Weights of a small transformer language model.
Architecture: rotary positions, tied embeddings.
Training: a variant of Muon for these matrices, 573M tokens, 7432 steps.
MLP neurons of a small language model. Each row is named by its layer, matrix (gate and up: input weights; down: output weights) and neuron, and shows model dimensions 512-607. Each number is 128 + 32 x the weight over its row's rms, rounded and kept within 0 to 255. Numbers have three digits each. A neuron's up and down rows have the sign that makes its largest values positive.
After each neuron's rows, "fires on" lists the tokens most often at its 100 highest values on Wikipedia text that the model never trained on.

L3.gate600:151157200147129107139147152182129135082120150139129216132122140114139095110063153082132166122069059144090078104120153147096095133195057096177111068113151112155070140116111081151134131132175185106105111119126103075105153114161152060090130144124142110127089089132139087125183124158103156147
L3.up600:121149139126085127135125168078154097055134113120132173175087171167144133156111087121143143156059117119114195119192159138101103115127092090166114086120093107169129142092131084056124098117156068106074142141123177100086131125121129149150116141153173144160197078157150124146110162129118110118
L3.down600:175101124135147124070132114121123123118109078152128130184101122085099114172094134105082162140063138146113131136132138124059139148172162117186127144144086098159144113126133129134197140073120106041079121173090172127197084142156091113134120153099140141146113142161134119107148138103052117128
fires on: " in", " into", " entered", " on", " along", " one"

L3.gate121:117130108072123180152123078127071085177133147125130145140122141150077144084101097143103109116171078169121182120143118134110118084140073142066179120093114142110103149107100131171137175125128156154101132181110138141115157149074160150139140159101129131120116051124109131154124140093189096102
L3.up121:123155130068178131061132095145131142106122163148099165122116061114122151081089110087135144174143126118146136097138131074045159134127119149136103125157103185135140163138147165102148113138176125134112109139142197096108155142112117135167147173113128119108123170144205127124119113201146145131
L3.down121:176157130152128112111089132125120106115108073094157184128097085130086115145124137131149119101155117153115068098116145167090087108116148110152122120163158110135119101085100126160149171125176156156144114074147171103139113108084115112096137116129164118093117126120100178170156177092172106153
fires on: ":", "-", " Russia", " Japan", " France"

L3.gate961:104152111130103163138092146107158078138135094141113150114153152042120171114122179122123146113173099118155114174139170058131125113142137181181137182117092137141100064148145151149147141134104132137140168120124150158114060180144116109149121126152190046100125144116164132126088152153115163056
L3.up961:149156142141098161144164093110138140099118152178097133096188143119142158115162095129138168110157146101139191115101097113136150154170129123106113158111129136172086125181120097100177097164137180139165167109114133117123140118134115152128113096137185123129139165096151195174079162104111108166
L3.down961:153091106124154092208098101142186072117129173146103136151079126162141160165200133103120081098198133155134087122132185132149137121182156108103175087174059104150123133142166169100161109133066115110168134210080099148125143097171108139162114157143154144064160160125110197156129139122165149122
fires on: " of", "2", " ", "0", "T"

L3.gate765:117132148157110061126109103130151072137141117110176111129122111166131105079136118149079089189081071159169108136158180129128149137199133172174091133074099145152135085108098150079134132107137101132092146065109111138147144169143125059146132103137085144108205096133145138115072146106095171088
L3.up765:095103152121162140114079111098116103138190162175101149057130082113120130085155160091149100113135143098163167102132148081114105135160105098122159188155137134150085159157090129110122116088156121149115089135138087122120102140217143123174144058177129119091163098117157163137089125129139140154
L3.down765:045126158089103116120133145107163124165177140089084155118062138093100154107120178109115165100131129159167131143167123134147123137123109051107083112111139116128079131125095163102171073165155102139076095069082137116142152172119140134087135139154124129155115134167128167116098126174090075128
fires on: "2", " (", " Big", " ", " |"

L3.gate796:145144050152104130122160171111099119093113151120142092130083129076133156094138124164056052132157107150130110145158104132132089124127131121143111146037180116131125113115142096132177148084102152131107075161141162087101075126131109175142077133153140084148120125078147085169107060166190107105
L3.up796:129131082118169166098174130152093068121125157091059112121133168111173154110147139124120082104105186128148189132118151125176091163101129125158066160096130092116123102099087112105141135115103132179146100070172167096174184132111139128136114121107147101104082117117177121177131091130155068111
L3.down796:160117106200122229119175095097143138097034155129118144124196111130150165166132124135112124110142179083180145132132142124136095190164171127138102165138109153124091118144114110141198103109085132219155157136118101162096163161163102077129118077058114130094094123155078173149115179140102088137
fires on: " (", " of", " ", "5", " in"

L3.gate569:071121136141151099107135182090181144188118098142093140174077116129140163146160197111093089124061150127099119165151114143182111080111157102126108126134110148151119177154103075137094164157091144142180128132131140134148129128159144082205128151232111111114078176108182162133073148114115095142
L3.up569:122156133140084139096116069066096134168136142127118152150155122179137114141167133105103162121101115169168163161132058192130133122184144132142117185152118105098124131103080099090126065126110145188151091129146135105133100139211156129135110104117150124170117093188119137171140145091071104099
L3.down569:150111102123146158103138079127083178131145150159097137153223060135157117164136214084149135152139123145157116057138116151118118190150168160173138170093194141091154145150110121195064057146115121108103172051148096139148131101148145182130074135095153125131110144130147066148162157110126135190
fires on: " |", ";", " ", "th", "d", "r"

L3.gate853:097141092080136074102082032169074152156084111096187085116111072120112146126146170109162181170176076097094085101116042110151145082115162153112120132135164085154105104156132172077120150083129082116139124114084123214101127157204084085140134149178118132196115066075103126161108161157112134115
L3.up853:092127088131124124113134114152173168143130103100149079135058173125131121153124152100204112136096113120068136150108061104159123076120128157141106138144150079156063131137136180072146132080145078076199078123048177111105125137135132146142150152143111122158082138110113158123076175143092116118
L3.down853:063079156135146086141132146120132195117117160131082135076131165126137143143166072102154116114124078128107162190080210080168133137177094089111145107168047115093122212122123095116202093199085102177130082148099150128094137184095117190081137100125134139124171143139109169209103115139101165103
fires on: " in", " at", " ", " her", "2", "1"

L3.gate590:142135153177105114163090136129043142095106153182140189148083103121127124126170100063129115147127135098166095136200127179159137142093169162162113112222126107103095127095145132118176126078129134095126137130142095154104124121167109123171134144116156116150136097048169143111156106137114190190
L3.up590:117153114140098167165146146151122140099096134111174167108111106113102099101186086126094096189215165165185132089193150149121128148130144092094129081186101119078066126102114195119177162168042135094175144162097142166166159101154104099160120136134187096156076134149088110047117120118124144175
L3.down590:091137110146118128113123141168130166084100138140117159048149067155158166118179125081124082091113084101216118116154132105167135123164165124168136156181130121180138139069143152167138117107053179080121164169116113091167115148134087169142119102172125165157120156172134114133120123176159164200
fires on: " with", " and", " has", " have", " had"

L3.gate667:029097172157128102090085170156147081152152100144144168155107105139125115155175124112113172151144174148048175083126119102158100119131141108111110120148131121188090122144173149087183072177148145143100183084136127157115094086064109183160124138079113169126091075133078102027085138192057128192
L3.up667:131079165084167111114075124165132075119128090089106071117141122172113129191118135117143127120171143179029118125126095112123161090169136207112119124184109099180117145104026156112151176096108136075173137138116115179107118156118155161139153151092130155136075094140134138110154136100095137157
L3.down667:152158110134119139132099126105118126111103117184128179121120112123120083093181171111129104160155129125129123100187105160110106103114152134129157153127143153159133116102106152130075114150103123118118154171065144209125095145156105163087132143107125160078102170153180096151129119169105112138
fires on: " of", " from", " in"

L3.gate335:107142213127081107063078084109107140088159131051113149125150131125141140108150090130106176118128119100100084142075148166149136126103185146145171065133095114195071139139107145145154096152056148132121090130087171181148162135121203124127123128049128140111123091143160109097114096127087153193
L3.up335:118120183126120141161060156134077121094197064099102139167114052122142110120155184136178144110232164140162115168095140169096148160088102143060195107147115139103161130108173146075109096183102129141097149121161120179147129090151085171118141186057136143124072095158106113058146083156127122131
L3.down335:167137160083095124116163129078119168166081156104092102183121138136150123104134114134145148055184177102164048161026194114116149129112187114141107099089160131133091099085106104124170135154122097114116178117084126218131108084147106173112155136135168114112096110212166090169122151120160155130
fires on: " to", " of", " and", " since", " before", " years"

L3.gate43:125167103114119068182179164072151203112136117127095174100103108153133152153162125115075124118071092176089061171094148124212171148106085168162141159143146101148112149115119101091135097107159111062111123123154105140117145128166074130107155154142111135053070130130154150167140168163092070123
L3.up43:096167168137143205153090178106144162089145147156158164129168128176123142171171144066093135198097149107090105191136126119124103130118135117126105162094096136171078152185134096138173119138209157094075150063190151120143125157158153147105201110160108110129106097124163082119154167167156085131
L3.down43:105205132124136143119111150173140121169145163173123125116153148144120108131129086143141161122126178132093133133119151107215139094071079121079161129158098179195127145116124143127113107172147146135104076180152110130166058204091143131152156111109134103122127173075136143110157186087133107174
fires on: " ", "1", "2", "8", " |"

L3.gate299:178129158143063138080077149110140126135103103057062126109162116122102189092149143095156114185130121121126146037145066108167071111192134077135160137126153067103115158141086151078111141070074097075131068140157125145077166135168078166150144161155090105132137159089147117081134115075171143118
L3.up299:199156153153107155146124172038049081146126101113167124188126151194125148104164174089103156144116104133120178105136081083135082127143159183127155100111109181117124138144130145167165121173184108092103148128083166155117165126093091097119196168159175149112127116099125123168107154132134133090
L3.down299:077150121189139110174139075114085092140180044107108107188120090133139133113133138137162142155175068091098166148120078080097097140122143154108094150155125195113151097130109144199107170127154164118097115171123112132122082132155165092099131113179117085131142141071084107105141138119129140066
fires on: " and", " |", " the", " ", "sson"

L3.gate183:155154138129087124136125133176129125102116178104066167116073125130158129143162114130172133093165107153149100077106121098118118145059109116126097184195137154100125076127131065091160110186149149054128164088192112132135187125212143167122107120147099127165074143171133173108111185100072055161
L3.up183:134133126124105169089085157149070131109105111116113117105129110063144177122115129150156133135183120155152073135116108112138142189093121058174139135078164089118059119158196124141131156074107071130129130146101114128150070112116167076165083121150117129140073161155137094100150068165207086136
L3.down183:188121108134122128184167120127122070156103143167104148172081114123176090096120094137126109092094143166112152081095181092123104104185139158076093164176110152091159150111121128103124079143153105170146135131140156130114127117153122172123135128115140151108147130157144126160114092165122168116
fires on: ",", " was", " and", " as", " is"

L3.gate147:095117134113185156144148112107106110130134135181141130182104131137081105173157129118069134069124183104063131120101113171109115133180132055124057090097175168116123123121095102145094149134131175132178103178134145141150156084080135086124094164110133229181117082123111154115121119139136078163
L3.up147:075086125140135126038138062142131101103098117136169146147144108111073145125119122083133127148122093132147137111220120105155101142117131071117105054117120160160122126164136128122083101117177116131090188137103134109141124137176132071113089156102095138164140098106189110114136149182109137108
L3.down147:073105106179137182110123073163141101182088125152162160142152149097124072147097116115154098106164144150060165080116115129169126134117124115164084101094113132121168135129145178156148106127119184162112119125103099185077090163175101123156098154127151106100130166155119080137131081100115093138
fires on: " in", " on", " of", " from"

L3.gate543:155168128101142110096154143144129125085087141088102146119058093195053132134128159131111179167155193123141149109124139141109073129133073087109091152153163140110126133057130145111136144074110147103164084230126082062147103175121095104081140111199102165114121115114116092149147112100123087084
L3.up543:155151160131127168137190182180069119098164091188079092120078123195099079149109206134184116149137107203133077171119161154083139166137122163156159115141155137142105094118157114132136128129139125101098117128102143125144192133125157099121086164197080093131140133163128129089192172109073097156
L3.down543:169127098152138078161145099089159153091118225116125179166102180105173142171162128131124073142145123097118093088150151093142079139136148115120115074176139110116130182149164119182169088134128169159153198103162106159149102144128118123148115130123127104159142114125171063157118106160147106127
fires on: " in", ",", " |", " at", " on"

L3.gate89:138205120148119113137147106147102136148129134123087114212166146160182132070121132150197090175177099078111064177130149123148167132154124034123190157100138177169124110115102176072145102133125107144134143159149150137108156160130148139130093131094072141071092118124113110161140135112091176181
L3.up89:109196162111173118200144150145082134148146126074107130154111114133162183161074111132146118179191126060098134137138123175139141123136123164102184141109150085203174143153134201098120086192086204086085121153182185142084150146146170144110117192109101119064144128104162123139070091167115111119
L3.down89:173145179118132097179128160136160119144078093104173066110104136227109150116154150173149157133048155094138092125112136118207159175186131107117131149157077097120166126144077110105149115120080092156100115131131116127096084096163115133147112157126125088115150117085124209122128109131121132185
fires on: " of", " among", " Among"

L3.gate828:187169134116127105180064164087211173134124121073100143097068183113170122107177124158101143195073104123124136069142098082137158107122089169152104106136174095145095130114126099106124123067109048138101097152126072090135135114103142156156107121084183105125149097047089124100120122116129077115
L3.up828:151208108179099189162176107143109112132124183082140121171153143174132183105118111151103094107114150145116170149156091174135113079159139082178172126165126120092112154096145191181120149123099161019156088113167165115119110147089110104153117125120104063111108176113128174139129140104142141073
L3.down828:121154140116083145091131142168138106111119130115125107174113152138116151080163139118174120128133069115114074176135105173120077103172104109114101173163126107137135127139142147171159168155184185096066107077079180145107122111092127173150180144070117059161086086177070162096169099096087119112
fires on: " |", " ", ";", "-"

L3.gate647:183104133076171112139134137153117174103112034123131098091105163140166137108129122113127122089115117138165119168104136126114069161130085096139120117184128120045164142106131115131207117161152098096149096168106119091144102143117143147179120155136126243088096139157094138103195128076155169166
L3.up647:169088183144103138116121131169131125163094096140089110066096143100190163113102176145128130060129103100169137165168123117144153121101105087105081143153082107111115160101155114112119090136129110109146119132137101127197128123091164111114109093105123165146066120198118107086140158081176141182
L3.down647:124098118167140130186118139119180167158119126118127125126126111153106120181186103136055139146119107136201160085166138133163116113113136138125125166153116133107113116117115139116162135093063165098091164139124092167106084156155086165144098085160086126154142134121112114106128103092196153107
fires on: ",", " and", " as", " with"

L3.gate790:129116136136106107106127172083119113121121097077098133090080109132128089152155150089089105151052136146150126145123154048172177124107133123151110122132134113112132131135141104080122120098119169174097104124086163117156108162159149108150126150102115157080126077104130149142127100129141102181
L3.up790:155154122133141173122139150146098162155139096018209139112077122159136112139148154077083187143143166139125131108148113129148119096154141130121156140163106158138135131120154125128159131210142125180147100144103177100109054127087134128180168155213211209099155139023152092131184116153111078147
L3.down790:109080110119073168107113129109123135166079136114104152185113169118144118134101119106103090080101095185126178102139167096135145153137130171116149111103148187141156109154147136120162125121093135115136154109148117117131154102089152106079145100170138119147110163068105126108092114130099140088
fires on: " |", " season", " the", "Note", " which", "|"

L3.gate820:150076087099109119117113077108082114121115045211084128146121123093152120095104111162054053154174103092157147136101158131109109144163090154120191047097153122089102138109104120098167098128163114155100076116139142116115099131109141188141145128142114155130153121146147141127109084107109137061
L3.up820:136133069140068114094153140116127137159143146094037104166093138125078044153143123082120131153177070103152174094157165178155114158079107118154098122170134087124115127106154083141101137191175085104175135153076112123175179121090101159073092089101166115124170068105127102113126034113189091149
L3.down820:141154092112132134161140051153161119190123067168120096105109118160112157090126171156120131071118115150170132085100109157109137144044118130141164113111134123112103151123112115140181128178155147143121106189107105116135141139115131192145124163126139152118107098127103141102137113059072074120
fires on: " ", "9", "5"

L3.gate840:101095164148108091134228096113133074109153122085135113106147132086146138170095158096103133110109125122154185127164119133136113101112109136113140162116125168127192151126174104106158123120140116152138148170166200090130124098155145104063132186107202096120145059079132126102188082096098093140
L3.up840:101173167168174133164093183109127150063221131090099131092096103188138117122125144116115066150163178155128158164113125119082093128110155135184135099080090141105171117173136147139105111194104156110162120088136100117095156159082109089144132099124176162047088092137144127132112143104159162121
L3.down840:098164157163173136153095114137136091139128065139129142118085162180136122082133157128130069109181115084118130154154133183122145055092153143115157130131135118097156119158049177179130185108127058131209123152110148081152088141160140176122113096138115113158124163149210108090113074120153115101
fires on: " May", " June", " July", "v", " April", " August"

L3.gate350:203159181128099145112128099089094130152173143133152122157078100114081123140196126113107154154109084152062109157125088173185123143172134198126102126132112163126094149211200153096197141112149081155088094120099126152089097148165131086148087130099127127097103133167079116117119153171093136124
L3.up350:153141163115154129108049114097130156183107159077186112103131158091113058106146084120133134160193121097122127153148158104118116103115118122152138142160098173155137116117123121136058157160157093115131113157169161155093173138041196140112097209014113122095130106151105112183112146089079086074
L3.down350:119139162181214164177132129142149154118042136138145166194101129058134104119087064072158148196100105099130092177128119141135122138151124130135125141144069094084125113143099128198051147201149109145095168138159106099127064131164164141098111157179207146174089136119156138126147165205121141161
fires on: " as", " to", " than", " like", " of", " whereas"

L3.gate865:130155096177146093091107133153122074115164122143164123104094088148125126121119125142195125133118087143130145137138139076138163112160064106103161169135162118111097197126139198162112196088137155123103113083062159149148154116125117157163126091141143136072129131078150147128121170176138111126
L3.up865:113166138108164190128166161201120085115144134118152140128103131115097140163105091131136136084075152098097094123153170148092136166123080131150170151085167155132090155114108154112101079126177168129067117120172126150156154157119114160157098118118137093105186141131169077127178131144107084120
L3.down865:095156073098093120141097133084106123112097181121166100117141068125134120089194091093108158147146171131073113090183139088157125100116030126110156105139110111105130177087088130070190125141170182137097082165133117134136127149080074081111186163113145119104154130107138102107065121155159122114
fires on: " ", "'", "'s"

L3.gate495:090134137089121094123174144127130116130130102154129123162156164143169162136141183128137092083115118105171123148148087103182172131132138106160141186119062134128137129145093104100169188056070126117119102093155129212140095129167077084102184161121098144146214064180176166195104194153080097095
L3.up495:096118190133067169113129063184092128128123106187106145122179131142122097133165184099140090142128146119084121171143095092140170060136152097132137160153089201156123108126081144111148090090144104133128161085155111098176131094093091082102104133121110157086105076157133169148166162116138108141
L3.down495:174186126144137177112098124130141126104130124120106141120127161184108160145149107208063112163139165135167135119209131069090143126150125106126110179110084095075144176058139126131161104152077135048140093111129078057144156144132109081128109117168135143133135078105123130093110152102112136087
fires on: " |", ":", " into", " career", " ", "0"

L3.gate554:154099124104130126189134136121144168100146132058114141134088168117080141145132124133094125130148114110114122079079138150172142128124107152150098089181145087071131069155054089076130088101137116107124071147132163118133044122132136086164094158119111048129145165069136177188151110117092092079
L3.up554:138105139165131138135078128072064149174094131097172124096125064150113122152121085123136121133122072122180142138141106101192113100120068174083099182135161126126143128131093137107112173125129168133187067105175175128147142133102113110090194133130163148161058171106174141103117151093124064188
L3.down554:146180047131136125123140156142147172152132188078130122150093058117094116103192090149118083162108086122093122128171160152157161112155146125133194122172131095136180152247124136113146095119144114167104065195114069162096100106136143150091044134133136082119129131158128142076155136116113170122
fires on: " ", " |", "oc", " ("

L3.gate152:075115122148114101150102109105134081141117177149183131103117134124122135080090140136105115098153148144153134127121167107122163144122108102173101150158124132125088124084109065162098148134182110143085148123100115145175173152073140110094136154101113168151107054164115135138176141083122043080
L3.up152:079127134098123112143144120102122087175112145174074108156132058155134100100151142097107130089186163171103069154128160156129129185123065136125111119166200160116116143109143114124123109135133133148053102121078165251132145161184170102088150152182131166132102087185132120117177109120113093155
L3.down152:118126113114146114096110092134144101078074142105153122080114132159111137123116193153122133094084129129106096131157150144111099090096197170134106125162100087133114112099154163117135114110121139137130111145142106098082094120103105155138070090105179102169100146108078122184135125161114125104
fires on: " on", " in", ":", "-", " until"

L3.gate725:151154122156139116104163142116100108163127157144092089086111136171165163143110180131133110127116141084151057132135188135081045122165071117108169144151115106111152097190114121135116129142079171108161124175146142145134174131112122092084167121125110130104135089089089124189155140127111193091
L3.up725:165092095168094112195162137106106137143135148070145079113099142107123154155137101087116092138104109149161132126188141133072098128163107025194158168146084146142166126103160116099136137179120182183081124209158195162129133180147089148141099127134090144146173068152137101087151135095081160144
L3.down725:158127173122099122156078175133123096163087178134145146169088131166096151133111097185115172165123149160128139120114144180092109168126090126076087132114114101170129122092125116195135180086106085177100096131159152124107074099151150099102076129111121178163142116132158127194144093084108071163
fires on: " \"", " “", " Area"

L3.gate724:153118129106181140116133134124151178131129148132131155081133132164137143134123120166132081183138077136149106180157175116123086144113136120117103180146145118119088110140172136081106119116084095164114106110120099173153139182143124201121135182180135100201055153080169151153153092084147137147
L3.up724:126099124141152094104136108172142101079143138142125144130113104125112158158141129138102125161102129114113144142144137151144125151102140154086169108150136149094110180134107124136189164131111140149138081164144131140183128124126153167113102166146146160151132088085091121177122209154088105138
L3.down724:115131164116149176166113199167130087224132156137176144140118089111167164121119046158177137154151161067161123111147112084141118173104146149153128168124142160134060100120108146121109184117105127185181058123142159134125145114076152168132102066133155105112111114091148169105075092173083167126
fires on: "2", " ", "1", " |"

L3.gate326:161163145149116112073144121145174088159148145147123100163174155144148125148083120130083077160121090129133152101147112090128131108101106086128134107162107139121072147112106160173141160143151029194118165100192118123109111135108104090117121148161108126153125098143195139061144110160156120099
L3.up326:182091165128076154069148106155126144143101190114067152123146107096166170100077115091134108123101128066087156090127131112105097127111144025120142086194085155149135115170129078152161169127159132154158158093117096114111137090111144138154150124190078120162118118159180116115150147088145035122
L3.down326:170106142139160131129151155084125092083113134110122145118098126163162157127136161124112149131153103143159111142189144110146118137153119141129100135118080151148115151082113148163103120120070123144133086063096117143123145127118109088130118120101148115137109106139139072106121157151106147113
fires on: " |", ":", "|", "-", " side", " against"

L3.gate598:171164141161124108153098138088216143092156183148152137112190139114145170124109152190174131108087092109131109101150096090130115111143143174176204203172128138172047138136101121111128134154115097130162132102085094175132129104185106183121128128118157122131120159093099089138121162105142146130
L3.up598:072158120151141169144129133138089136166062105106097112105119103158166146118116107121086202141159156093205070170091102128146156102098130148112171112080145113086173192111107145096163156120163071155137146159154089154130113196150184105127156114121129119153157141109165165075064155072124169108
L3.down598:067168132171111117139071148078056093087119144135135096159200167148158096087160121166156104127153056094066110088101136138169125113138099177173107133172124203114165106155149124119131089098162094104127111113112134097088146128140150139115112071178133064114099087133081132110163102113136138117
fires on: " of", " and", "ian", "ic", "im", " |"

L3.gate787:157161111084111097127144105162099162155057131147126114091083147090113116145133057078130116100181150186175084120089143160124150097138116165155149181112160173130133077148136150133072116072108172080175101104153137137122180100169133163135152144172102137162063124115116091085082153136151170123
L3.up787:156173102133142093128110104127112140157081098109102135149101105106075111165071162140131075127112121134167095084082107141126189056152125123131163155127184201137112138138167163123155094148141162170133148077112129121117152154115136118118146164178148101126121142120164102122134173143092128068
L3.down787:127090079113137133125223106120122145080125127133135134145128068149178100115080110130131191152112131117120118160104164100096158098124120123112137155146163138170129110077158104151155092104125124134187156129141114145133099130121065142137161148135137208154106162155118136126138190129088114073
fires on: "-", ",", ".", " and", " |", " "

L3.gate322:127138129148134089157123144124116124147120182174164165090097151156108081178166089133152105159110150099111117158188164112140107176048049090137130131118147130171191057103078169082111106166102121168067081111144202146139119167165182162143119097095119098130076162109145163150058099102152087137
L3.up322:150083137143127174116142098125137118095099119184095148208051088187129171166120162107135126129115098079101129070070125111079120146080150170156127109172117060147122128136092163048116105113135097098127117103116144166142100174145200165191147158081114076164064157141131148204109093139129099142
L3.down322:093143112158131104168123128096088124177154146140079105130134132186164098156157081159135142122140137159130119142141121146097062153128066102131154084192159124128117150113164132095119132203139109173154132122093185159104145078105116181136073120170107169118151106139148170154088168102141133132
fires on: "–", " in", " made", "1", " scored", " Cup"

L3.gate978:133155108101149075121200153111150158094133118128057113202143104094061164123100157084130063126040102134103164140137164090071113169146110044173158115044140102135105143140132140168063152189140115109125115138109113184115145163175088156118120176108216155168134116094166131155141140106153177171
L3.up978:151137146140113104138113115202140116146113130130082178138104130103099121134152105163130173140081148104133125117105182109102142192065143158180109115161087120144146157129099167136123123127130143171200105151111061154155120118038158148078126102108179139138068129148145093113112118071097163171
L3.down978:083125136096140150145151065123078137148116130129132137165125142146192140135166148120056133072078191127090137082124126116086045138154104084153164159108192142079120145095099060096062114132190114129105131153098133165129119139163121130144104126137144119137112160142098109145180102103090177108
fires on: "1", "2"

L3.gate497:102140159096119144142097077149133134128170173152156180181133130075209089142065129109072168117111123121111102156129116141120148083168100128129143078143094106204154133099159104127136130175080210083135162114103163148122072106135140161158127153152128132091100111136135144126148117157116130147
L3.up497:098121193168155125131129135139138135140102070147097118107138132148143079134116113120121114088164083084100105131157128139119169177070126144179162127131136172194068145146104148131165156087211174121151144172138221124130130139141121086142167150154135173099118119122112121115086134123092097203
L3.down497:093163164099111146116176077122152094096112135166102110141131100105140196098124130115137096114194158110132089140180152131098159098103113133074133076148170105122121124085134163188129102141150147091153076114157152084104160087109157150157142123113137183156150094150128078164178147136119098132
fires on: " de", " of", " at", " in"

L3.gate149:134130111109114112190191120158079138093166119110175167159106166109144161165166079147117107104151122088120176097161159131122155183161097110106148104106091114145070136144059066089136064085130166170107125147145098061146119134143201112089136174106134131057084072121114123151150109142112092083
L3.up149:167147092128111142162105154154078125124146081151140175173110168108116111167132096126116064087113141078127103168134117135170146172153133104117183109106101141150049199128105131116114121183140173113089124132170123051169128088142172130093190191063161126101175140104155141187155089121119114095
L3.down149:085111116111071124076131120154065183164158144160137099174074125099109131168136115131172124148114085139101179162094104140173155166189108092107119090105161147143117158118116058119157110144112107112136122120133083108106098143146098032092145154115162191139154077151134124153093098144156180093
fires on: " ", " Party", " W", " D"

L3.gate947:113109107119147097104144103224144152147123088059068134124125094086112143190092076052151138090170129099117128128141154185143102140156113108153165132133165124127170142130115181138176129181161129160162120127160133123127117075129076121144131115173120114165099095170136138084109151080088185127
L3.up947:122143107094104164176112106134109095130126098119124091104157142144127106163090102112095068133126154118162096163130093162129090173102104118141128106118161103122123210160168138103154154156185076095131129116117151161110177172153089073083127102145155130130068119172128142114129093125147154145
L3.down947:145159175133131163151110088135138114117160149106133086123107164138163087129126084139144121122180102130145135135111161117131163134154120127099147173113051155100099140081136130088110112113131088139135177138167117150074171113080102170167095122109073122241090154123075128154134116137147112167
fires on: " and", ",", "-", ";", " from"

L3.gate161:111137116169095093152124152107121093152127103155113124175112078114154109189163113107151126147111111165089133122127106102150107074109103060098100151239105103135085108155091095135169088157115162113159178100134148146170186229116134081153069114127112103060145115092180123174126111135117094081
L3.up161:173071123129163146115103163067079097094079097073174168200099153161129106111157116155100112132108122110093106124121103101164150140158126123158106174146129152125085149128108160097142127139158126079125127122179115105131128147180146111188103132069119089096190092212169124126164099105137101151
L3.down161:123121098104174178108128105116139116168138139139136065123166119067131126102172161116105111114131128156104093134130160168149149148125099100143117092104139154106120157191118188157127157124122127164162146169145148153195132103101094105130165097092123096172119125135130131099086173131167111104
fires on: " ", " |", ":"

L3.gate65:156082137195112138066144166139099092086140108132123127168134159161075134090139113146139095208192070147132129121073160120113151105127148087178098142166117081123128173167107146116173063140130135194119045141099126204104139216149123121132072127149151138141098154104208041156144132160077095135
L3.up65:127081139160117135139172171126079211128107148168069146168089136155116161138112141113122116109176083119123206140090100157130116107102125100115099137156146118086143147196070097122154193146131150137136127132156204145125159127147140151112154146158076100157107134088078117093179091116114096155
L3.down65:112148134178153203121136162118143147123129112134117184106128128109113172107149135077133132088180147142116156113100154084124127043069082072114125143109127117167117142144094170117095131059108062104158122105133138157108116177150114060106108117143095143094147126106165108161119123148180154151
fires on: " |", "2", ";", " to"

L3.gate882:171076118145171115097117095123124108075132058141073160143090107156132106161098118123223133150167102093081142089158124115129086074118162113094139139100145099081130131076115131173071128129121106147149110132140078094069146096140157150103153111108116069111120152142168160117168146141145115148
L3.up882:139145050154133075133077133095115171165099119167075151124147113076146127194160108138171127144101157096114148199127107140103109126117111135082150099137146188101105150114140150164106101072115158148100119090117174119084202126096116131129165101126182096112116119097113103129089145125110120126
L3.down882:118113191077126082151153155123097126148193167144109160101083194167120149108113103149207127111170094099059124109056146145113091107063147146187166137095165136092136113148121123147113128127132139117107052098098138117083129124151098126113063174180139161135160161087157080075158134133129137152
fires on: " |", " |\n", "|", "0", ";", " "

L3.gate77:140157090041082111096167144133129114109154180132153180183103090145172154074145125119199153097085026142115167111112219120159155064135054091103134097140127114138094134112129145117139082141109140112147105184100095130157093090120119121063100133113136088091162161097143192167139117087081102082
L3.up77:161069153150180181132126082147124086099106120143094190154077078081141128135123149116101135144123144120077181101146185130140090126180138093131134139165142075163083096101108133133131103090133140098090137134087139087136161169131083146140088151122138134137160112130139107079111139084164063102
L3.down77:155102050097078203110170119096137111147143142123084120110082106122088135163080162149157112148111082146143155138153165140175137127137120153144125080148115135146054128108136150151125137118198110125079131143161126128185105116135115145077106114151100112128119179135095179120116148163089129104
fires on: " ", "2", " part", " member", "3", " number"